config.yaml
n_layer: 8
d_mlp: 704
norm_eps: 1e-05
lr_mult_down: 0.7
decay_fraction: 0.853
batch_tokens: 32768
steps: 11609
MLP neurons of a small language model. Each row is named by its layer, matrix (gate and up: input weights; down: output weights) and neuron, and shows model dimensions 32-127. Each number is 500 + 40 x the weight over its row's rms, rounded and kept within 0 to 999. Numbers have three digits each. A neuron's up and down rows have the sign that makes its largest values positive.
Before each neuron's rows, "fires before" lists the tokens most often just after its 100 highest values on Wikipedia text that the model never trained on.

fires before: " |", ":", "s", " (", "+"
L2.gate600:533466523481587539505545519542450465505491504534504437509456457489558503507423467532499500537521460545465411551491512550516508483444505521510440495514463416500548482623503553479541559468487536530426470484468524474498513455561495477500514513518470471443480488520472453499514516492494546490
L2.up600:594465571508569514555510545507496507433515467539540519523449492468516472562459506496531514499479497531511537545528459479458461566455502493484518501515502502479505463509451508469508540542452517526518498527489429466492475461428520515491503527519431441554606467433479458488452532469491519478
L2.down600:525503558482599518427479507481512491488462468534500460476519463466506531483498544422458500510529572481479465498501498466524500483505437453525524464475484577499530548513407510466566627541603539513453458480445465481473485445534518499528494573482445476508528459552493447451516525478543523481

fires before: ",", ".", "–", " |", " and", ")"
L2.gate150:482489504492446557518523567487513554480509506568537477523466441449476458517547526480546508490526482543557511406523528525556498510439512582493538523547503470570534521571536471546444460483475483531496535486458496524519505483536520490566470550519554480551478554469490493506468452520472510563
L2.up150:516474530459509481527520539470542508504439546469477520453547530512523410478530454433540502445467538582530436547521466521490501483549508544566564539458541540418509452501486570424529459485555513511560560471558495479444522460495510407494461490533503473477538477509578438511614520465518482561
L2.down150:558538498499524504553549523447507486473566545500427521483453513484540458535538452473495552415456454495534495471495502509533467448512497414503432519455587509496507536534480482497473526524422479500548466500531496551511433521509563477471525549488473522533550510524552544487494508495526470433

fires before: " |", "us", ":", "==", "ing"
L2.gate542:521530521503489526541487504514541445509533456508538455469488515530557469549464470485461434443469568487505497427498509482469442505511490451466516481473487511516535483526450481403529500498473509571460456493460472449487457480596496623495456428511480569469460443457463544511501579409446566512
L2.up542:454448468448533559480592484458443480512494517462470467479501557487483535538517460493473545494488454468530522558462415558511558466458392455512464528492507512443549454565445474497460533446496487429402491527411442513589492506443500540541447511565531462465474505467531536461465555497476541509
L2.down542:524508473509518517466543459557576506497501523521457390466496504586535519520455435529428518472480483503452435451515427473542514466468563530462481534429496547432508462540458438521456543518456533478517491435441520453545485521515484493511545505538511446501459512545391521526491470532491492556

fires before: " |", ".", "\n", ",", "–"
L2.gate393:467455480532485414530520569478449520500468455504521527491428537484509592479518496510548557410428487494500497507462489494545560548524482514550507598486480451486507526474437471504495520530460483508521478488528514533474524528494490440531503480485489496499479469550455464499455427555446543541
L2.up393:492551524534514497421488485434493498467554502420490420564479516474553490498478466485459456474460459538496414522467500504542515472443497495482568509459484451563520525480469440488478477490502547444480471489541540479495469516463495408556522473455457525405575482550528466547473406502524425562
L2.down393:456468500561472552533480498522485484520480514492497489489541444549482481554416511529460464528499506533489483489502463447428518466561486566425458524531573417521538477494474456457518491498547437525532523513503466570525533464566594522435453510492465505528531476541572534499466530557520480463

fires before: " |", ".", ",", "%", "–"
L2.gate21:495465583482540453449532523505540511508487522501483540515494482494575505438501459479519509446475486551532505422441495488544506484538539487487552454507454526549562470488475451511542529602561525504531450479530506519486517517555454521523498423492490462495487493527521450511536525508491558492
L2.up21:453502565588460476530494518546516454537534515493463524511487555495502512551489488495541425462450435493493480446506478501524472562498552494518483498495497454541492555533428420485481549502526495481474466535438524524463511492549440464613510508413528499455510485561491468482438478484445505502
L2.down21:499534493497537554581509476427529495515509469509558526495501488490491554483545538593560497566533541505551576485491466561546485504423496421447471509483448476409455471464540512519476563437505477513540467465531422532507442489452597506473465550534486506453533517560554524471512458502473490459

fires before: " |", "\"", "%"
L2.gate469:508464526559504489519576500456515488440525510521467512508539556469489554513539470488491484480474470468634486514467457479472426610526541488384541492524518433528485577502467510477469527564481570498562553516495507438548554526608526537429507546430522513442517543478542525554476520559404539493
L2.up469:507491504520516507501474559522509520516529531568515500512457524533533501572535467490464472474536494530509453465557453474543490483539557558438571538550493429587497507454511449560451516509533498549538452536454460477480471537523499508476546530462527524426487449488492519502510470562428457549
L2.down469:484455556542515546522527530491495512482504445466462523563498515514530458483432438565469483524614483525479435536544520593450505553495505476556490501512506521499500525406496526459513501429518549540486521520475429538452496477543483484478449490469486576556477492459475559526504548504492484502

fires before: ".", "forman", ";", " |", "ale", " game"
L2.gate461:510518491474558516563483536462497528470525470527582436498447473513478433506500537462525473482467487606453443437474484534562445565563387486450518479548524574415527503458509442442471499483498473439524498525458501542488437473399499524448451511431487530492454496459467499445529518545540497470
L2.up461:534530583552508518486391517523518477421561560490438533494431476474542556496540433462482463523565507481554521398450507556510453539509521504446563541549556547486524530476555544451490566544461460485475562536526583417541457518448487466530503541489485437485528508524504552496520507424538489493
L2.down461:585461480493512527571479498531453526509480453457526541433497506407510453502486541506487488535441529466465516491464496459459507528557451445484572470538546495540524485507560491462533496450524430494504509446470519493551438455460539580462566467495507487517468535600513440481498486458486534571

fires before: " |", ".", "%", ","
L2.gate10:500581508577505479511514497521485550551487480493526450509532539581562540559483529474485402427520540532509485438533510473465545529453505551425515539532482431522529572540519511560469490547474460474481490522510496504447443580561532482554493515421513461470561537543487490532464570550517552453
L2.up10:540455567544499481439508518474431468478490514521460545520579532527512511501488461467557462478529443482533464441507567498508458486534485499465568469475467485481536492559412473512457464516481514576445455538485509476554525520507531469492477501564527436513566551531484503491544437510495524484
L2.down10:522487562437483460495481486515503410516509502483494535517505465498541512499430525467473489530471521546544532541555501527452463459458543494476484475519447479474540447539442509514466498520469429524535462457536480483481422497542550536499558496481421521539521505548455591465470439540506582499